MLP neurons of a small language model. Each row is named by its layer, matrix (gate and up: input weights) and neuron, and shows model dimensions 256-383. Each number is 500 + 50 x the weight over its row's rms, rounded and kept within 0 to 999. Numbers have three digits each. A neuron's up and down rows have the sign that makes its largest values positive.
A block is one neuron, or neurons of one layer that tend to fire together. After each block is what it responds to, as a language model described it from the Wikipedia text at the highest values.

L8.gate231:432615557529519426459619510521628513387507471526516491522456495452479605461467545465521547492504407488531442587589490513561449548543435430479486538482523505548509504537492604506534432521416440494530498521498458382440514520623414533528431446564497532509422421524459466540501598593494481582628517497461455472594456468430473484436510529402500524540486526558531569503557578487542513538426
L8.up231:521517545482483548515591566460604420462501432490491449545529476507481548418662468478488453569551377495578617527610524563508488487546442558450522559546510549555503566537557515501373507496539458570465536566454475489374488495417475503535515571508577548515436452498510506539464485458539508632593541544480429452500563504572529465447486493472541546410505471470493533478519486573526500563512
L8.gate453:535526492571503374487465444435554596459555410565451391509418509456478483464538366445512465431507532481569468537577466491481503491561387504569436459490570514514393538496536486511522453531418458570512536498552504560443546457582521475459620521542450466474499477459479530471483531460441480453522472521458466491560390499594529504521509471509510563446475536551485523458557489511563440535535
L8.up453:509574503608556415556549583488584467500540482415506442532470508454546617459447487487517549508572438465514425511553465457549434521497513549456502528500489557478412503472426546568568455474533543458452479409496510456566566540518443504598494529506516493526379431525473496473528448499468599497476507499381417496544489478480444513446500465451542504527463540502507504472506461551531528502519
L8.gate837:501465547580616566492406431526476499518495452560557522473543538544561519500541494405442499435525501557677506479420479470457569463458481521579474564537468473467467441539499542395544555620536503590543478484488495532589520443500494517398546491541499457418586448521490524490421602555444514535489577494508461385508518512505559500604436554486529449503517497536409508494494516492524499527499
L8.up837:536415486538418405422520501556496601530506484530561478572552521470536545395463479544496569561583481547520518432534570421454553506481465449431428404535452524520489473509494607475520431553539470485427428454515500441555464446426401503523529406508520551575574502495582490593469458519463483517528517555511516464535612585525439458507433473482572510533594460373347539536499551482484440556516
L8.gate999:558546501477524402485548473579486507501460464538505387508452621479513488526544446493450519472510440528481568545461508490511557555555485508384500432483489566560388500618474482570523537504544539492417433482471505475451479511557446468501549466586513537443507394471528416547481521450418586496427488453517482457544487490499436484548553481492564554489493505483444575500602528465609503464406
L8.up999:518471460536514527457465440476430579466501420486483469466415544507575400373486489539470549505556531513513463605541541451508592560508485514424508530467463490440507485568462551510430530510572568463457521520492498450621576467539452422532532446582514467529455465464356454549442486482517473464483472470458498502637415484492517512513479530475482528436594514552455432482416506496516486422527
Responds to: Predicate adjective/participle endings. Final piece of an adjective or past participle completing a predicate after was/be/are, as in banned, operated, older, shy, found.

L2.gate326:452428542557508462470451499508479548424502469546454489477442443592580468484458522485483550644602521463514633502481468497585499502520393445480486515489557533509548400526470535478540472532607465548510482393410438521460517534520534449494504452500460496499397559481505535538547523560474531498412486517443470464539508468488534524392481471542487489466608507473545433495508545550524543535495
L2.up326:554486571469529476461493437559452511465429469550485441555463508496546483499561480522586447503455491490533490473420529543473477540374522414424487491466519561500475496473468476545447522439454485484439395472465485543498460454497533393460536513511537551453518507495569508574458467572530463463549500547562534525479383551450593550501497572605559514423601462508482529454524481542438547469566
Responds to: Adverb and modifier completions. Word-final pieces completing adverbs or modifiers before a verb or adjective, such as -ly in relatively, longer in "no longer", and prefixes un- and re-.

L9.gate388:461548495531547454529347413502544495516498564486469504541593483407479544473463525502448502467562624499554533457494458424568487506467573492486471486502465496364548532617543521510459510505440558614456463547462501460419409509515634578396520571571474513560544440555497612505567559448525499492439499550512480540520559544491486466452406559469469449582505557504501460389436429545558445506565
L9.up388:537511451517607481509480470507456452471465498539526498424512570590620578464405578593406458523558533475539503488559526485538481530567476436527471481517409453461477454425484481486502532524422498527513515423542496456417490410510579530434553503489476544450487498526517517455427525425394467484541478489545483484503521518453541428542406521599482467578478505516524524541577422498438514432505
L9.gate428:423489505503402506496443472418436522521537577510430513431521598463617503475522529408524493494504410532515511516485453472520528493512554529500555394541402488498432474423518469553497521484560463557574524551468411482407568513555429562542493576553532507513528426535500572539490556517509489453537418459591545443469554448481510577453517522617519515425442503433488549494438437504556489511461
L9.up428:483551539563479467478374461536514560491518547393504501431456527547546516502475527486553473466590467412497464474485446496380516486475494486520512437508462494476489539544479457510564441501505477518474449504497292465516509445528539512527506504562523520463526335551533575549440484470544539471571523444528473510488491466564494537469501436423445496491475468548371572539500524480444492452484
L9.gate798:544457559546569494551556439488654486561488478376403481552546479562442503456497447532475479540476574515512449398455595587555554432558487547440480516545449497543515576503457518529492515490481522594513560423446494314570562411482518449468397558489541427616474461455501515459483502523505495497476566512534586478546585478481537481417490541536464493490463462527485545576457479576467602507518
L9.up798:506458510449504538506492484472433425440527401549538498420498472471508530568480610543456561535562443561480462445507510565525572475512530468475537478442510447432486546529548496576506389469562460483522568543505376522557484449474519519496495452487457451605485375548479521527445460461499445507491474578516438444504530597395518466519391461597529596525574505490490489496524641506481590583492
L9.gate836:443507525439522522560441496519434461513536507500509461497417544554524424454540495557411458499598530561591509471490476485500526472521427583642450460514503599424565614515466495465536438403487472647571501516482528565504408506610502467515483463404481547476469376486493489503420430461452423521424598635538518552471528401542492488596403474486577481575533483484547519543492518447500538511477
L9.up836:475424516614362495449448519491443446598507565470465386516466518419472555487492482507506537494508542537471582394482548445468502381528569575517456368449414451434499517485594488455444530515500483428497494471488494511511584573450563411519540526503575505564578506563560570469439399420509503518503409469559549522498513498574450510567532520561463501496436474454495401506477453528493542506533
Responds to: Passive auxiliary before participle. Forms of "be" (was, were, is, being) right after a subject or conjunction, anticipating a passive verb: "was arrested", "were captured", "after being shot".

L2.gate159:457485497469517552502437465513510506425429488506357443433512525407482507484501449549475509513410459509483585473497519513499585489494449433504491472471599438485433453433601549456550514515485495496523613435521466541557568410496511465520498549477517544504461447602448507502502465532485497544524520494542514497530488502545476516522533471460442525534464502403508548510583504451644500473541
L2.up159:503482540616530546525539512447506491452447503478403440446527511495439445388530419435531439489526531599413541483465567549470564447447519492448459484460564432602529578505511529481481530490483512466495527443609504438463536489454566521555575500466527527531436424465448569496511532592542587477593475490511524400442515402550550459473541520519471514522372504501509525405515566545480533599553
Responds to: Word-completing suffix pieces. Final word pieces that complete adjectives and abstract nouns split into parts, often -y or -e, as in controvers-y, sever-e, perman-ent, also common and good.

L8.gate7:445563534525521488501418518588483420612566483508594576424529408505541446425431487467488547567533530463539495556575466454403447596598425544370588529499431459470459496487570463539521438447506587560568499374451531546557450555481492518493600407533517486535514501513519450479466483516426485480501444501516514506438497526482539539459503501494490517489548468552495559468531424549445452558495
L8.up7:524511470441443547467501469553457554443483505489597526517527465558474541490517452514460439519530571541585610449420462546461580528560547432431548516515554435421506580480514435593544345486460457443507491481486522543576414505588521550447503601348481527399441517477495595569551389483517473592463515496548529474545515459526536471489427519489393510583495540466545548503475427443500469442547
L8.gate381:523520507506595478454561588581540455491476516480539531461500477621580520465445427492534472641500493414500559491413517471478436518508577472471410512456427491451539497463413513558455488435470444443565454452575451553490465395571519539474481551507364459585549533473441522530488429531506497519541512499503502515526481480433579506470405521562444515499461536563421526477487512500558453481509
L8.up381:503439452525518446457467514519506461472508460589593378472476471448549489434575501461435518542522556532544449488603555559545378527418505573480488465607542441485508516513475417450617401508536552466509499401521495624447525529468462507537463548531481521457543519407434528506549540494551486502469481483480473419480541423513523401473454479514487470571473500463470478479439555523467517549492
L8.gate778:473534525511454535445481543534430490409533485505464500523456489619518565529553463607419452540514521508566556430451574420507526543476541438456664517493490503515435556489490425507477490536566456500506581492491563458400430494614475544432473459471559491553494560423448499541496552570467511551502505567533488553475482464477444536457469524430539497543471466520457402573489557565509527456496
L8.up778:463510447586603457502483560594528454490498505470638537527542507453515471503478417578488562481544530564423436557405542441461517506565475491550503674480500511535507542465525493511461480507508473537505453554489454547582419489545545503516440432395455550444480418552530469465475563491478423444529465540474478496524527481504558505475494506540489539458498533485519543483461472496582547509536
L8.gate802:440532529562592550493515529462483533542447618526374494595529520495482464502442461436515473548414475466580579515578489407406500435523456562453535543524506533493495537444490486429576419512461470453585468515451453573511403462696523605584448411605509490494547474465498510556553515539513557465474438535561418542559452514563587500573475471513489617467513514500527557466551468514524485545581
L8.up802:539561448439516530495399486564499505501475483555640636552608455478451519558516522510434491495496503594550528468556565521480557483475489580505471504411505520550456500471479427518607405602429495449519516499512433497524521559494513452459469561434502536504375511545485480452446540489402474498505519501484454467469366421476613505459494495488500498436446507447525522441463476544516590459431
Responds to: Mid-name word pieces. Word-piece endings inside multi-word proper names, mostly foreign or unusual person, team or place names, e.g. Matthie-u, Fre-i, Iv-o-ire.

L8.gate69:501432469389529434399432540484448516535584444502426525468548488514520491426435430544516503558540505547560452461534530463534454543493519551504385493479481527478549523462447614489503613470423541513522517513485440448449436413482456455475444584514484480505539394442451490531541520542530520488522435531455495471372529486463494504502508454568544487513539413440493557529483371576448520517462
L8.up69:469455517498520544466455483526449577550548458545459508552516500519548455566477398498497474456507459552490388554471494511526484455432595552560535562518447505525516420390492484475575522573458522528473564450509518440494454426545616563451461484573461474454507460508501592579549513495523522536494508542502470419558451566572490478480471530531492522518519414445452542442508541487458497518556
L8.gate150:547582477601593453456491547557480556554570589464472476466456475512498494446447485492496590599594482571517487544525487554479554498513489465588522527598496545487551527534534513516477548517461388512554495470491521566506521409537555609473519550482587494569373454478491505450420486491500496498581557501572497508453456525494534452459488476479548573534482468529553568524416490520465504533512
L8.up150:539559489540505489481464520464484561472502556472504455502544528492533506473461485411510526485434560536580443503517464577424524521519458449535510434601552587547512520558526468599493469490472372454455531557539513515481451513522484463560549560467486579458521408520435500485455471496463537475451539413584507529546476474560466491491599580539533507481493383467571506535355491506359465471494
L8.gate755:467548512571447491488499472517541458511498523460437468440492466544600650471512435541522493429534455437482509414445507554489411552509484493507590532382468479577496550434523521458507548412544559519516496452476519543513420450529413539560468501402510465512539566513523482523482560556452443519501607475500484475516450553543453542427540534448553563417468489591551565458383477507472511452435
L8.up755:487529501524555566505534520449401510487528410534505446538458497479454530535423480486571548502484522472467536471604462372449568660545512412470624536500524484557437463463565501593517525445492464597457451519518451398412427529514486581519467571475420483579477525494447547491454468531524430456490493486495412472439533543543497515524526474480441508446442579484549428490507417445505527471404
L8.gate835:466500447450490530391429512522557508511455516480451537477507481563407528433492556498520558571533601423484590460543562531546440437507514480506538516493455540553488483469492477580512500508565576508430562534617471527468527412511559481574545620544551545497508495474518525524511391473432461416599560438534600488466492577455547574457510528558538513529484442573447622525517516549549446592443
L8.up835:475517473436543549513510511490540518444599483637523535476526487538412532543489502548514568551484564477478495489619508515476499493462497444543586469411527421543451475414527437415535472464568475424470451470555424518408526483554514480507526521537465583551453462463574475500496547520472467491586483513506463489497566564583518509485507458447420578538535489617508586477541473465535537591506
Responds to: Copular verb after subject. Copular or linking verbs right after a subject noun or pronoun, such as is, was, are, became, mostly in definitional sentences like "OSM is a…" or "Alcohol is a…".

L2.gate147:513458541541547490508511508464458412559544517494590399505433485555518485504523543548574511554563477529487493484528550456503462485551468479500474517612480535456404512560433491456571504457487486504507426508481528520543534410547541543342502507474576410599431452549493565619439494513527550458576390543439450569402583445547477445526494501517513515473463501521566526589614396537534553584477
L2.up147:522501542455485545508492449512574523524431422477592457551452585587500445528518491513497550539525527496502461462513450514436478476446546500530441474492457424537534527396460458564570500536535502462573512581499591476505388471497519449506471490451537504495477473580483481561485486485403593485468400428402420514393571520523569523481476425394519501494539507525482509555585522512520543521594
Responds to: Mid-word consonant fragments. Word-piece tokens holding a consonant cluster inside or at the start of a split word, especially sp (atm-osp-here, -sp-ecific, Work-sp-ace) and also p, kn, ch (S-p-anish, kn-ee).

L9.gate491:512520456481505417541580548438518454493453464485602483498506511487479538429571456524445556481535538507449536467466495535407533447415535534485508478567569433507480537532541472534513443535496462551339563484513398510432459489561579525582569500502424433491549452481516516500533627478542528451516532570477625503408519475536463533453510585533427559404482503561578472456477511452457517579489
L9.up491:438499445548572482423507472484535526518477500463437565488556463487548480556440568553481600469467443414414536483591453457411575482450522613601576594484430489443518513398527463536599514480448495465484488475476520487533463442499477502450468534481528540516474490493568515533470538460472417504511526476495478484425476625466483573434438440486532574462473425499468447500508547446449542510502
L9.gate508:520511507462469476503588413590490526499553458530540530424484500545478369431493571517465515524529580526534540557476466524477566449600560527564504535544644417480544525453566494599533409513481502477498488457485436508625469495456431585511428471611561476505471584467496544517508490467496536495461599477385496489449454546473489536558469501483467485494341419484527533507538434524556512576535
L9.up508:448549511434582478537486451458451515534438463546542515437486541520478506578471352523470540563513514475425468546578481493423458471456542482553466541496454477488543535527551404483584507496404480489451502578451478585566509444514444516448469581514479431556400477430485518455529477445561431364437426535496520567526445481552465483512601588451440465444474481482525501478551437608492539552493
L9.gate756:526550485614483523484439503575509543495320513503467592525469420504548434491441483481524474463429583518417520456521499577491469549480600422474554516498510511463497520278504380570491417599510417543457492529529492556535443421509530543460500550508532614536543480517442473568551565534509477462480381529485554436532545486598480558478512528518576420478507472514510502585474376539534526516548
L9.up756:490463481458546501429511493578541436487493391474497484489433463452467548536492563418470587527495486493559504541496494610429479531519491557507569488479538489414546445506485530513543510477565508465558471458456461526493604486545542490482493543526523463362512585510540542517460480493430552595496535432398422533588483433441506485411499521519520551442533608470572472397566553489543626496561
L9.gate857:473533495596536522561597530568519447559432449497536507496588472457566586512587509513405497424500454493519513507446463549548551565587574427431445432416403503530477477437588492487508407454345458508524497513491494486605453394471486445397519454576537577493429539526519435465507541477485486484496416463471529454445579456476531532519420500518389527516492438473481559510468482487577479486527
L9.up857:542508488592508547472475564539579470478508462579521620471516575523434522562459495462495489480565480454516495642497643530484536509548501386473493511509514455415498521549526460443545471428507511534494469639461474483517453472554524611448477394499564558543471619507493482484499512492447530540557507454418518556486460596574530467405551486537465572486498555578522496572501517540487560500404
Responds to: Mid-name word fragments. Second word-piece inside rare proper names, mostly surnames, places, teams or taxa, such as Pou-ch-ain, V-ax-ivière, Civit-an-ova, Zw-ol-le.